config = dict(
    num_hidden_layers=16,
    norm_place='pre',
    qk_norm=False,
    init='normal',
    beta1=0.95,
    max_grad_norm=1.0,
    schedule='wsd',
    doc_mask=True,
)
MLP neurons of a small language model. Each row is named by its layer, matrix (gate and up: input weights) and neuron, and shows model dimensions 272-399. Each number is 500 + 25 x the weight over its row's rms, rounded and kept within 0 to 999. Numbers have three digits each. A neuron's up and down rows have the sign that makes its largest values positive.
After each neuron's rows, "fires on" lists the tokens most often at its 100 highest values on Wikipedia text that the model never trained on.

L2.gate900:490562544461507464469514427511486536501538470493514484519508429516517532490539499512491502497523492510520481510510488471478502527494520514506517517544510512496492504456500471453517520480492505493474530509488501516503531486500466490503483483512480489516497504513513477491473473486503504522466491489509553487507508499475431520525483514506523556485515520482494487482499528527517513477523
L2.up900:486477513471483477448526466520519508521520457550495508482540506533524523520510514470526509527512440492514514528490482470493506458470488501517536492490491511523500471511495501477514513513476512507454487507499476480493513494517513526481485455500476538546550465452545453483535489507529500462503528493503497485511491477448453498491486454474498553439521526461490466508458525532464525481538
fires on: " She", " she", " che", " Che", "he"

L13.gate902:534535485566467501502475483517521519439503531475507442495544519524516521493517538514479505506539477476460522525486497527510486519500488532459496517527476474519518550545507531506468474513494497493485495502524483518479502475509462530484454482497506430528495473513489509522462500466464517499559473506490550467491487459511511547571490500526518470504469492489497485528498522516515529473508
L13.up902:519534570508489494496499506501501483487508501528492467448477513469461483513522516520469511540487526558514507468527499486523488500485486541536525490510457479525546480512509506456541495544511483485485515495524504530550533484480494489483505523465494502471523496489468493508485507506503505483486481545504480503529477542510538481494508502550501554509516531507502498497470492490531485500467
fires on: " pr", " cl", " Cl", " init", "Cl"

L9.gate186:501457491479468517542466576478496514523555487487527511489523495492531514476476508489512548508466510498487485561496514481517540485490470503491525538528495506502464495538520551528463498504486512479514504504552446484506522507475574512502473495459438514470515521479458446476488493551530496465493497501484473467477490455525494498497478507514531482476521505496493480512489497506518529486484
L9.up186:524496553496467450491521470498517512503489498514561476474513502507509478494506487499488473512508515472539479538528495489470496457469491457496489507524529438476502465530472491488504499451480491488503494471512494517498509454437439505478465482506522488482470493488518511511558523515487461533511493436500483526505492478460482538490524493475493460518563502442490520517507502518494527510467
fires on: ".", " |", "ight"

L2.gate421:491541489496486512515472503522524496511504500464494514478527498515511463467518530493529475456481525508522475457535507472499501493516504508477468492506494461492469519448486514518511483538484511507506516491502539526526439508491487478509476503542541481522509509528469509509484513510470479498525495531485499515544497515506469507493493483513530572513459497500505532504487451497539522504484
L2.up421:515465529510484523576531469486493482481512506506501514469484548484518484498496507477502474498447473497471520541492494485503475482458469544432523516526517504528522452498542499521513530499483520521506524472539490483465528498494535516493513509498517527534481531471510493507524503465501472517567494517487503507513532521470462502514508498488457491480532517489496486532477538467470532529499
fires on: " E", " El"

L6.gate421:507541513514509512452511472555536534493494474518476529540503496522504533530500457525525550520518531476486523494480489489492549438496470488482461517512506515486510487519497470467483532471485509523484511494500527478507525487494463484551519505451486522515503494473500453523462505509525491553458525485501486511472542508506512480480454530483512515517465496511491489511488510510474495508518
L6.up421:512519523530480479481547479513503527512513506501514474488503494449488533484488460530465531511520487491513511496461524514488509483488488474481494537518486493475511539518477502533518456525514517485499551479457523466506528478502457531511471509506493485480518487503428473530510502499485505518533523516490489477480487582474482450514456469481536483537503507451471486489512518543502534493512
fires on: "al", "ic", "ist", "ary", "ed", "ative"

L4.gate1019:509499450471473513511535500499537519486456513521476483477450552536488453480473475448464486540503521493483539471509540451514496499486499539505513538536513492477499506530492498532513528498499484521507518527553518482467474464468501507502525488484480498510503496481515484519485438495525484517505539472463492458493540458505502499490487477503512583479498524469510492506518496487499514462503
L4.up1019:485462458542507531530528562482508505483493481508473522488522518524492451503508476482491470462522482524443501513482479501522561492485532534513523491536511537520511507495522512557451505418499447543520469523495498520455550520504504499449505511543473506510490494500506488486534536510490517502490545527549432518477477511482499528504510498468508530464531497508516494489458511495512482467482
fires on: ".", "ou", "ust", "ut"

L2.gate562:454521473469533496502492498545556517522511535539526520520516458494484515510513523545484496498531496504499471522523469468519500505518565509497489496502524480493458509481502472495487533490489540522471496480507474558476483516445480449486516526478508508497485470563442480449493466464478505523524543487487481502541504471483498498515498483455489475492511494501516514509518500456535548495483
L2.up562:421499502509521504491501468520520483509517488494533523489521410497471524518505494437451527500488497512466468473489444476522496530486505489500482518530507478491492460509519517512497481442490522502482490511498492510500519466492509472463549489535497518470468519475459429477504487496486484515515536492517540475517524525470468517460493499463492510505515491544500515538517462473562456474487
fires on: "===", "==", " cent", " Rele", "cent", " September"

L9.gate553:501528509522501520546517472441523507501492494506514496529508513515479474516521540542505503517511485480539490512481435513504513509487481508487486471490516502476486501520503469491522446446493511504540480507519494533529503478495484456505481501498517453474451511522496535528539514496493494467503546510535476494522563531466469530515473497562516523499499487494510490519568442490473456527525
L9.up553:517433528524462518516513481462514519472497454553533471499505498557510509496508517504519521504503490516549499477487519470483518502459507510485477489526515517531479453498573506516449515528492500484498512488538470483498499479511506492508506470521530583525458511465442504489484524529501523490525484485547555532526491492460487520536526472452511492488507499453448485514513482545509506533501
fires on: "\n", ")", "as"

L4.gate976:466502514535468448525531523523547500574485519481522498456479521519486486523467515485543464517508509542468487512494532473474481480489501487523510549462535510527480501517507534525489508484492522516492528544479527552515487481481495482494488508488492505455519503552547482512520495535518481498483481501477484512501474497467543511491456425498494471505505538526509506557480533523495522500487
L4.up976:493526496485541529529514481523504504458524509506505469489478545508516460511500478546513465503471493499501458515512507540491512500471506484523518520482542527466495466512525500444522483468500562533510455522480477464521502499508502540523538541456508479496531516475514524510514453533523512533536531462519467499487492481497475530501510518512528484533521495519470458550472464519465471486514
fires on: "u", "ad", "an", "ans", "ave", "us"

L4.gate373:510508510464447556495462502509537517538497463499498524500503497542510506464502471501502472440513532473526451501503513464509542490489487496514478509513465490479508540497503515478475505509508470477471504490479513472483486416456503477500469531558492503476491527523560457528429524509480531517484482473488513500450530508518553509478493485501478492498506497499522536503470491464516529535557
L4.up373:476514540517457517466484519513535493485497475484505485510452486492490455494554474496492454495526545480495501550499504496499447533478496512517501498511514465463498490515550500478547507463504521527490504528487476527507528516487461471507518506470514510540488470536507481505505487515477474497512492525496531531484502528501514528466484498515530492476478510517530465508506506498496510498518
fires on: "y", "ard", "in", "ay", "ent", "A"

L6.gate329:518534441526523487516453472509521484521513459473465501493545480498547459469512506499481495555525517528491489518525508513495531508497523493472509464515507505477475502528472502482508499475491499475505549497505472477491507525487499547496485509507476456484528525484507499506458467406534463536483508457488477528491534533463480511540471512492508521484471504504443536481487477499542464468468
L6.up329:485541479519510513490508482528510507495518481474440531511468461532508499488489538488472508564534511511486467502502515542490468545497485517501529494496492538481504508522512499496476467489533469483474491515515454524475438487522485488494507557580495486499522518503543462524483487473496527499465503493511444531507528520492488500486494503478457503494548518516478506496448422504567526439516
fires on: " com", " ag", " Ag", " Com", "et"

L2.gate113:489510473529516471501477484489527534507524507443490519476500508494500527512549511493486502481521522511548487512483487475528524485491505544509482523499484492502546488516539511480443530530511498473517561512509499517501506487536514486503491500467453499491510513511443529501506463463551520512500517509505548479488508467505454476536525490500519508496516484502490476500512508472509482505542
L2.up113:484500471540487495476513497517512550520486464527480521496514509500507528482513480448511503508529455538504495487510495477550513505518484534511525489486485484522503502460523484483497513500483540492545536496489510486476438504528513484463504477497512432544469450505492510539488466496543536507488494477520510471486511512537513497484498497487477498534514519491435483477499489438531569572503
fires on: " him", " are", " her", " conf", " expl", " using"

L2.gate837:528524508466484511519493512491538510561526484480474526460489474519494446492508495501526465509515509503500496478544529479514485497548488491537506512469497539501480587491517467496499515518508503482425499518492469523552500517455498470467486484531533476467525471509495493463455506428483500551512469498505518508531503469518514518461484529517491507552504511477512554489455501494558560475521
L2.up837:562506539460498496529492506504502524531535461456495497482505502528517446515512506500535481512528541511534492514503482513541480516515462511550536511474496524524512514518509488491482526522511516504475462539505503476573495480468498506471506498520560498511513481506508521473418530466478496525495463484499512514503483502513520518457503523467477494552493520473508528481484520452552568480485
fires on: "W", "ew", " w", " W"

L13.gate707:505472513489472509513495546509480538477486491514460548489501521475542506502466490496473519488488518470518464535507530509563492497493507512488493484506516470468514488504485449507518462499503533530490499492520479507513416508472529536529452494502490503499508523517422474460516494471472504470483483501511455465516504551512540539500484466507523493508503513507520534547473500536510453503522
L13.up707:493454521511545537474493519495449445506468568481488500496502477511481499516470464518520533515456499471512520519527476504498493486484499514560468471486490502497502463487502487501502514483499442517493470500549506526468479478488477492485489499521457492500474491506499494526513513483502449474515497519480466525464526480471493506481470485473479492535505512472499493509502507507503488486526
fires on: " pl", " Pl", " |", "l", "ro"

L8.gate731:479475496512481515495516452427504516488527534497507536493509485485489495458504516492502496502477463510512545503493472480463513522514477505509460547486494527497486519508476475487510507496487443500472503441560505507480532432476503495483476540476500500492511541495470512500566469512529506502444496540454461538519508506542464502517502510456502531490533442478479501498504495490499473448527
L8.up731:540502490484489482553493463469490504491466499474476479482508513509493501439507508495471522482488525503505471508474503480502481469461493464473467505468487542530489511552513507501446475461497499519449496500518485436515501467499478469547496529493511483497463543472513508522482455475507540555484517473508475444492528506513519497504480562479472500507477495541540531535504490480481522505513
fires on: "z", "h", "az", "ap"

L6.gate693:477513473507498504495468479520493505494534512481519557522472535478489515495507481528499474511544498492502544507490496501494484528508491483478519538466540489451537520508478499534504556515503522507517467496467508495526493491529510508496485517526490514536510515536505499488482516512499501517521504470500470471462519481498508530545485513510512519568522533506474489515458558467488464470483
L6.up693:446474506516492492468495480516509511533491543519508510497496506497477484520461490494520494531507470504535547506511519465516466499504531509508503496501458498497509518522493533501528519473530502469524515501483482506508521499480491469489488470523512538474527483515495468511496498530489515524507464525458489499522460476453484529508536575513534511517477470488510498519491531466503492506485
fires on: "\n", "able"

L2.gate1010:483528482511476498499499504518537506517507501443505497498525481483559527508513531510509505463519468529516489542516546472464471505482499504484501432467491516521510482455571513503501482472488499495510536510455474504481484525474518468497525507497556419533461491545492488506474535501494506500478492521504493555507443527497517511489477486529482520458508529506499473498518507488507540531451
L2.up1010:488490479524434520546525494509528463470554518487485520545497496495498489476518505492516461502519494485488478526518486492510464518514491578542516491524500482483520501488501498507504504475542476528532470495476465497442523502512501482494502489486490493502520543515481488456479512481505521503522500537496514466493476509501486553480483493473499525499509501502470516487493530494482470545527
fires on: " E", " On", " Comp"

L6.gate107:512520478518466503506499524488490477485520476501548568494524524530504520463516520532518481488490516500483526517507492486497461518489482518496509489468533516487521502475476508479509476527465498487481504504491497485471539498471483516478535523541491450465466480529519510490500450508551480499488484519457488504505498532506487527491535480506433477523508492535508506489498562473485516529456
L6.up107:508499471534486520526516506488487519463565459490517499521488530544501479560533456487488482536540493514508492500492410548498497491493505515504524496530522518462540479475493513479547500510518552490505492521490524469463499519503477494511555459512520482445482478471486509525529504535579494465517517532492535519481488509466451491524487497531484508517528498502489489518500522506544475580472
fires on: " \"", "\n", "'", "x"

L13.gate509:479475502506545513485486521503532484476503509532545503541490544482526485504533493531524519521498481501526527522475452454469500522497534478487496512502485493504480473489499473506466522456480536547502491479507458430474543528511508502523517532470502471514518483542533479488504511508529495468479540479510491509477474455526438485514530509496469519493534491516499501516510485494500488473513
L13.up509:496488529528514488542452503501516495483508508510501474552485513497541500494478499478499496511478501499502513545537498511463498497482489441477516490529511508503483504494468462483516465488513483539491506484502513528501495512492466540475486521478529504529541515476550504483506505498467480525531481484498482489463459504520443505488528527477527515532489488519500516531518519460464530496494
fires on: " |", ",", " and", " USA", "US", " by"

L8.gate724:512471480469533489496515510492511539492487490508501450465531516479494479474532517490509496480499525504516573506471428520474483484506567453520458527492493514521492508537539476467514468464530542549508505471480517500512527499507559492493510512514501545467523521508496533510464515517533492485504550507503513515519518477520537484473460488543488537521471515499487491513510476489517472506507
L8.up724:500514498478528496498529511513463511519507534522513473464513531494579496514494515512500468427528504499485478506486485512467509511444547537555495494531466512510486516494496465564458517465494509507575505466493480483580499476508482476487518542503476462505517482512516516476468484513531500524485494553476546497514499477516522517532442540532478491505508566468525496516479528476475507515488
fires on: "),", " as", " |"

L7.gate922:508507555498547505473507501495480525436496497541479542512481513511486525532508486530514490495501514444491498507537538453492504461505481508486474543467518525451529514491531483444510475540488504517491492486441516449445499491508506527480519497498489519488522481537514522468533512496484506493514499531465491507475568504503492526479483500506473528494520533475494524467510492501471527553495
L7.up922:544503487495439526493516514521485485483468497518511530483490508523462525456456489518474541510492535489512500504486546441471516463487518518520488534519519475452498497488484498549549467466507471466507495513471508463525509525490460439528489527471486473543488468529515487497557524500533494497525531510474494497504514508527521494494513486478472496499485529525470520486498530543499502496490
fires on: "l", "ed", "al", "aw", "u", " of"

L5.gate187:500523503498554481492489513495509503456515517519479515460543487561505465496528500548501478442498543518478493484501482508487497510535508495477455476503506512505543491492478507541488517477468501526516485495483479495470474468505497548492518522526472483480526449477490489481474487483498485473501526542491502550482528468474495508476467504490521521518496481504497497478469481453464496476482
L5.up187:521486509515509487494427508487481508514510562479479520503467496475495518539491504511473489457509542477474516502475490521496484543490516535484491480473499528593499493497522490499495527498498551472499474484488463490469485486493474546491490528524484486494510510464494454507472481501491503469469524517521531519488488490477529521452482484472509495460492466541497527477488461507537470534496
fires on: "ra", " cons", " Ne", " ass", " tra", " Tra"

L9.gate128:507513504514493476506504512500490476521462536483521499478508458491483509519545502490527513459505501476496495516484495550496505478495503517555538488505498473501530520523478511521529508487465524499448516472553486501474517541475499491493521482496512479495503479539511484503527490516475538532493506483480512474514493502551442535538517543499524501492448522483534493522491481536520489477478
L9.up128:493500556522520492515445489515512470520461522520521530485499463474534505547486480480471510497516510522512494481462496495549529482530495510487508517540537510496525483490527504484471523501531522504444523490452455494512524517487490514518502477526515500491535517497510535511527502522532449518472511522491497516588523507485508492542508445502488568499498486503532463515533507495522512506466
fires on: ","

L2.gate504:490495473431492491456526571458496501508542517493463512479441495549497489499498513508526485508503493457538521514471499514501510459523501488495528483540468485527486487477534473474569501486487507533493523494514500491508517466518503510552535506492503494507494494452480501487461484490497457505486477485505492503560501503487493499509520509486486488491493491480467519506477504479516488446528
L2.up504:465528488460479527501510486526471515499544522488480523506497496497461525499515494489549482510504505510466507525441484458514544484517501526516549499512486492519511498487524476480540522458456510528477511466451471524539479466453464464518487511482492501493497498474513506441439480486478477491468519515508502523542472533515509495468551513528464453491538509485493509501429455490508502483521
fires on: " w", " b", " ent", "b"

L2.gate711:499531445504487516534488487529510525459503502459514517528504460489484509480549511523496524485528502512483512495523538501505461469520529503507498499500478540465505500508543458512486520481497494485462516496487478548519484509508525457482493554479516478505511504506506498486466516476506522487537489540426477560528482532519530522491531525498513511495544513515567527512485458518497531541495
L2.up711:541464484547493518518454476422502509499456505480446536485491557500525496488500540491477482495487507519493494473496527457500518484512502478457518512484469541513485483567486502488476485530498520479479547513522497475546510496511503470485495504516472488463479462511521498455478513502506525507476510469514485472534548500458485470536513543497486465487518470471476519473544506507508491536507
fires on: " United", "az", " Bas", " bas", "\"", "z"

L6.gate158:476477441482483490532439512512504555520480481494474489484476485535507477483533515500509531519509472555503521519496520519471506476483509479510499499482510558465492512488525453498480536451498478472506486522502497507452500519522507517514520507491515502516525550505548471486553506482507517495524515531524488507522516519499523468508503516490537528436526492487480535506467560488497515491512
L6.up158:502506505480518543461488495557508518497556474494463469499491473478540505463509518485501546536492522542501539534459511509478518499496456492487476444490490471472465499457529543526470487510522515442499515488528491522441544556461522486495506542552502491516467512458494483527494497508502445533497502494546484513521515517523484475485510489500472499495491503531505524503472488562457493497509
fires on: " com", " cont", "z"

L7.gate719:466493493471507503486505469512486484461448497566506489491515547496522516480499516474556501502529488488540476495497438482517501468495494520503501485426548469492493470552526495508465509521482476501498494505505494492526500515488508511531506510526514509525513510451496500517552480509485439483529490506469454499485510457521503526525498539466460505526521508512536487527466546515486535517428
L7.up719:524492483483494526532513491489465502545476524539483522516503531501495526527511474529482505544514513513478489489503505490488541502511476484499530517497493477495549520542476492486522460512537511475483477532466502488503531533510521471519493534464476470510519517501492508487529548501523507483528501491507490498524520509533476485503513517484498512501485467552522496495468531505491499515472
fires on: "ed", "l", "ing", "us", "es", " of"

L7.gate18:498493544478546499595478483497502497447486483528458503503505474481538452511484479531529478517469520495504522517490518513447516514483489470514473503512477522517482524539464513482509487446508484532482513449479500528529529554512480539447504479458543462480536518492514482467502493466492521530533514519483476504497509473506510535488493511476506482500519495444480468550503536438525480521462
L7.up18:488534489499500480511454455473482518490499532443492480518525496495513511520482491430531516477532485511551470488541467509492506481509514474503452502510535526517542523485492489511519450486526479515550525491481532532478534520476486489502511519483490510481511562460500526493492493495493479451539499495487484511477529515498471561480476511525511511552512492464510516519489524511559514505470
fires on: "m", " All", " Aust", "es", "ost"

L7.gate8:490447487520533502491487523520541469517513522505498484496487529558499502481558501500482468476509512487543500537541476479471508529487504504505490501507474530437509471505507416479493494469496498490515519515510488499490476528528514508523505520504424483519504502521548484487499492490506555458552487486539504471508543490498523514497559486579541540465508496450535514506500510510472466526549
L7.up8:473489510513511482472490463472491491458503491484551508512505494503505539521498462475502494453511455548531488492492507488509526502467479522513495600478536526530487501490484504497453480544481494468473539521519494515517519491511491530470477487453472492540477532503510478493472534528524463508538473512521496486500507519506547522537515496452491512498525489508502504517536511487474513497475
fires on: "s", "as", "es", "ives", "les"

L2.gate164:504506514518521529512511477484526554570519564516509475540511493475513451515494550518510508475505506529512497513523490472497524495513498527514512509473518491521537501505521484522524504512521484501497469519472478577498492507503494437515480511476461482500454518514497486481487461491509498503464526479486528501482482506526511494521508487476528471486505460455491503497524502481521502527488
L2.up164:497502516494534465508491522536553491499477480497493470509444442529491502519507511516464486495449557505497486511489486535539513497512484527493497511530540474490511527480465529495535519534479506496519543516572471535480492532451502529523520506543493503492519514506480472520494488482517501521498525503492575504509500502504497478503485515503500473528486482520477500482487500485493494515470
fires on: "==", "===", " Western"

L13.gate835:491510512505495500477552479482499427498486496507512459486492494534453497493548505510509517492490497525486496547464499508471500479474503523508471488491491469472502494499519521512507527507499500512491495502497545503477527525507479467497525490513502522522470462515485523480465498478527533514528560506518503433525514409493498455487463493510507503545492453540457486503479489494517521502519
L13.up835:503484516498482504490497522546514517558553487521530487501507495513472497512502532518505492473491496550499495499483510493521515493489496499512505491509525506484475500470525504497523485474504522488502477473537512497483544484457526502477552476502563508456543469470477520488515525513511477499499493495482507507506498556511471490524498534494500488488514518532449504484503493489460457504545
fires on: " (", "-", "\n", "″", "E"

L5.gate829:498500539510501555560480508503498470495546479500473518480497486499491482497500437505552467504494551468482496476505506478480502461498492500483488503503518503518502467533494497501528515520467485481529476481508508485483494523484479531493501488499440491481501456507568496476473487490501482478537504546540535506516489458518548520505480492463522511495504542470500524525483511485536495523514
L5.up829:468501506506508532534500501526513523480557509506500478471476508514550455504509488541495504501515500512494458509486468511490491497502468499507493498447524508514464469461520521499501508505497542473495500489467536505471481526485524537521522524494521450505488481543459472506470503513479464483482546484499533512507453512493499505505502432486509490502485491525515544504518517474526482509498
fires on: " appro", " cons", " resp", " comm", "ate", " ass"

L5.gate937:528528456514453440512504493496503542539526483486481503492508500504517506504474488500526513496527538499505432433531497504520499496459499508523485579415493490496514509543513493489552525472534515505496511505508489537515454501489529498518508514513482473494548494539452493512485473523511511530503511492502549512494466540508506508506447491490501478476500515523533518528518511513455517479512
L5.up937:520468477527498486484555471510508504459508462446509549498509532414509487515503530456499538488488469514455438514486529497546482506487524497522502501472514484475556522484504488500472466455516497480516488487536499479523504489523483573520501538505527535534546540461490489471499501528504512519492485533529507528488513496540491489509483484514481482506477481503514502464524517503440540483497
fires on: "a", "j", "an", "ous", "uel", "us"

L8.gate911:487521490456542502525538489527536544502526497468491499468542499516495491502526478466498488482488552511479470466502508578482460490479486518533478514509483472472498513542507494511540486479472497542471527502480500496542548495514543530507532530479542509535482489512498512480498521491452466488486524508526504516498498507483518433471508492537459499465466515504479516518490484503509508536511
L8.up911:503566501500540471459510482480472497454472528506531532478418479507541482465514476496501487497505501496494541478482519527471473504498525500510480516526484483504477484520488494481466500495487532534517537479560506493503494438514505509517503499500527487488527528520522514465508523496490508531485552519500532509561498472519460473486486545515528559520490520508498510501482500444518507501470
fires on: " |", "I", "A", " as", "D", " ="

L9.gate87:477472485517512553510489537511508506492510443490498456466478455504535525441537504464482510496482521520496496536517479472490527581531492463503462473551467540457473567480477510493496540486507499491504526486499479492525475494452474452514516508497507529465503511521492445457504484466457465499529491481505498488451523472476445511541482500496506518517514467442536495509476511493515505486516
L9.up87:513554466530501514503535504471516533498508475484528500485489510465512488496498519491515492506513519533418521497489471506451523512478516502542459451503539527508521489500509507469510503500504461512520503506469487542507544487496456501446484514486487515475480476538522502518489490476513516498497508541523509509506531513525464515500495510484526479473508503503512495487488524534489540468469
fires on: " det", "at", "ent", "ar", "y"

L2.gate202:473545499500463535513449531526517493474480516524491501485558523483487497491506512511480580499514451504463502520533510482506511504479517501459499491465491507473524509544493458415494478484513485500495488517499479485470507531554477491527474481491498492501487492509485492519477491451480499473491507529498548525505525523518524494535512500503505478501532485503493508492523455506488512480486
L2.up202:497508489528476482487462524503488414522482518496507478464525526521481475481490507488472518528528454531479491505518535472509515495467549473472498531473468450503526439547497498451479494535525519527475482525533504465537533504481503529535512514443479502490475474515492486528469535499513504480489520519496526483507495553480508507514521517482519490494528521510502475496516486502521475530501
fires on: " Cl", " cl", " Gl", "Cl", " gl"

L4.gate740:522523481507499497503479477485480537481501520461520474428477486499488494489517496527484476459496489516496454498523538485538484478508510477507482478490492500475498509493471508511509502473489460543482525502523491520484499556492475511514501512512504492518496511476465514503542399471501479512499501546518492519506499515552491488517474496523506463498516451461497463494503457483538496510521
L4.up740:520490467485539506503489515517471522469557494484482462458462498533503545457534482499483486489466480459507476471496525492551494521507493471490497495502526513479511525503470524466512482496544516487529502504492440469476467493498475461486511529500515474502458472490465492529480482507512522485497544533480496503522473523505514495526468514465481477480515488518492503500500471467497512484510
fires on: "u", "uz", "az", "r", "uc", "z"

L4.gate806:461507500512519540507535524517538480488509459482480498580502451505533494532462527483511524482504517487476509469512467502512529483543532500469441498508509460514494527507531507489488516494481514488583504498573504482474512491489514552498507491489473515458498489453468493505481474513500545507491535461458502524484512479451540476475495453512500498511507495492511496505525509456512471482511
L4.up806:505525513505513511492495488448504509497507515487494497489485507508489464420497541546501551522500503538471419496525492478499505522463500460487486496472526483519520494477501500481533477542504512485547492532471536490500521477509501499511513522546524485463466500514474501527534505488485491528520497522503494513489498524511513510544498508479490508501524508506475532504497482497496503472436
fires on: "O", "US", "inc", "ial", "ated", "ic"

L8.gate407:540498531514525474524492500497475501488517447517482504460525430507496488519514468503511519470453505483454506485534510519469566508487555457451472475492488484490538491491456478518540517545513478484501519482512564511465499477477539512499519463521489474494530477501492516525514508479461501495525472515513485452529459500508458460477474491485487483491464480497436482449507495504531497555516
L8.up407:496508443443451528505473511523493487468442487490491514481461489517495484457474502520483530493536556455498476500533470477553498463523503499495498474515551476505529533520493530492516489528480496464513486480464513460474516509488503551527523508473492481565497451543492500540517512504506496457530482517447507488487470496516491485538504495516509506534482471532536494468500532551486527533514
fires on: "al", "n", "m", "un", "l", "yn"

L13.gate591:545518519504529525553564509457452508531506496552451463476508517540485479467517470554486505496522510484446484492467492444483522507498452564523518450443505468450469499466502498505519500486526500501479566485533472502514490516525520500470481515483523533447473482493447520483505489479540488527524518473497495515532513465519499503489463474521541476501532488536506487534498498475506491494480
L13.up591:492486505470452520512476493499497500491554479494542472530512507508453481507529535481484491529511531495506421525562523528537486471520499498477484519497527465475492545532506508515491477493468482464501517520520506484515467509517466480489544464541509506493474467544519477466508499505517474485527522469529506536525552517491454517494490536543512499483526538447495488483526506479547526547532
fires on: "E", " E", " its", "e", "\n"

L2.gate803:512535486501507473507483517509488483538459507467514532480478440495445521498545530500495499485528486552504493448513519504486495501511484512502489518509497499494465531470463472449521504464502483463501482524501478500511507518463497493469463540552502519507507482506509470487478483456511499502492503533523526502492483504486474510509520487506535535494481480526473514503521482513517495474491
L2.up803:444516514489506478472508489528509502476508510496483521508509464534472525527518503478499485519531476529509521504503549488491489482493499477480499506493494534519474457509513505470491499497497495503535486521489472518508468534495453512447511519490522521548480506506484469500505506501466490510529510502523463528499464520469480499491519486483496511499472476498445482477461501504536479504496
fires on: " Che", "19", "che", " che", " My", "ox"

L8.gate534:525488494555488486472536468559472442471511471463518543521515543460505494455488508586499507513540442455466487500497486476540490542502499495540510499459502494486475527507517513525505514508489486445559515490473481479469498507481519467473543505475500464512506486497492491498488478511491477475518552503504512521508524492470520504526518496507489462492526438546511492494508590492555470523552
L8.up534:527538513499508525476451457515517489475543498478483517516484549493515534483546476474496458514529487482526524514493510484491517482474510497532490483509479492482543473519517539454555508524505526527494507492476486467513521531488469460495534492503495510471460499537521536507502466497497508502498448506480495503524476484478496498484560536512491479491472518504510512531475462473517475488492
fires on: "\n"

L7.gate668:523526432512496559502510492466504525453528509496484518497477568510476477516456454509524488521478490484534515508518516488517480529489498514499499477501490446504494546501517533501500470512506471512553538498509494488517522485480536548478506576428474545498504511488468497494507479501538475496489490494467525586536531471510506472494489497514469530488501470504444527465516493531502507486527
L7.up668:495497512514503489501523481510488511506496495505482535525535486497504511467480513508488500497465486499444495538496478529472491454489528492508526475506534479487498506423537482495499528508515516489501501501462518536500515515538485445491517527561485511508461478531464492484462492513466496480474460524523485484488492530501484558529540473511458484458545480505482510486490503494463489542492
fires on: " it", "am", "yl", "ust", ".", " Ty"

L4.gate611:508530516493497484506479489496466524518508481472474476464519480543473470510493495525567521518508487551545479464521510503496494485506531480451455487475514552506491537481503490469525506458482507540517550504501509459485473474476459519485478462531512509486467495490478472495529470462504480512479538500473522507534525482529496490466524502524500470518519483512516502509495495509497537512517
L4.up611:501538485492524519509454542489450512515511493454517483469477493512480545473510542509498482448489504486524528529494510512526538508519508507519501500521543476467541503511489470493479463512490513561512515508509514466449534515493467525483518490509533544511483515525504542480559485500474441514511509496488507496519497513501518495471469506505471501547499484472536471521488493500516536514532
fires on: " there", "le", "al", "ue", "ial"

L2.gate24:518537506522486555506463513523501469444458502482500535521504501492517471477516524487473492485497443484499514527539517492498508520507526501488466484489501508499524492494517495464532538490524477507538517502518512454471510529524505526486456491503514508503524495477491533483503469479538470520513459539457532516517505532492506477465494503481487467486508487497506520510493491490489503516471
L2.up24:459506491450497513495501520489480511498538511543466537475526449521443492502497502458509491502487469485477533476492491507492542500492495516509486484532517514496506465499479522463536525531510465492516496519501531476501467475457476524548465489494488491492515514483511488515499517505527473503507495515540502492509490477505549488484513458540484482488484476500502494516505486505487519488503
fires on: " under", " Gl", "rop", "rug", " gl"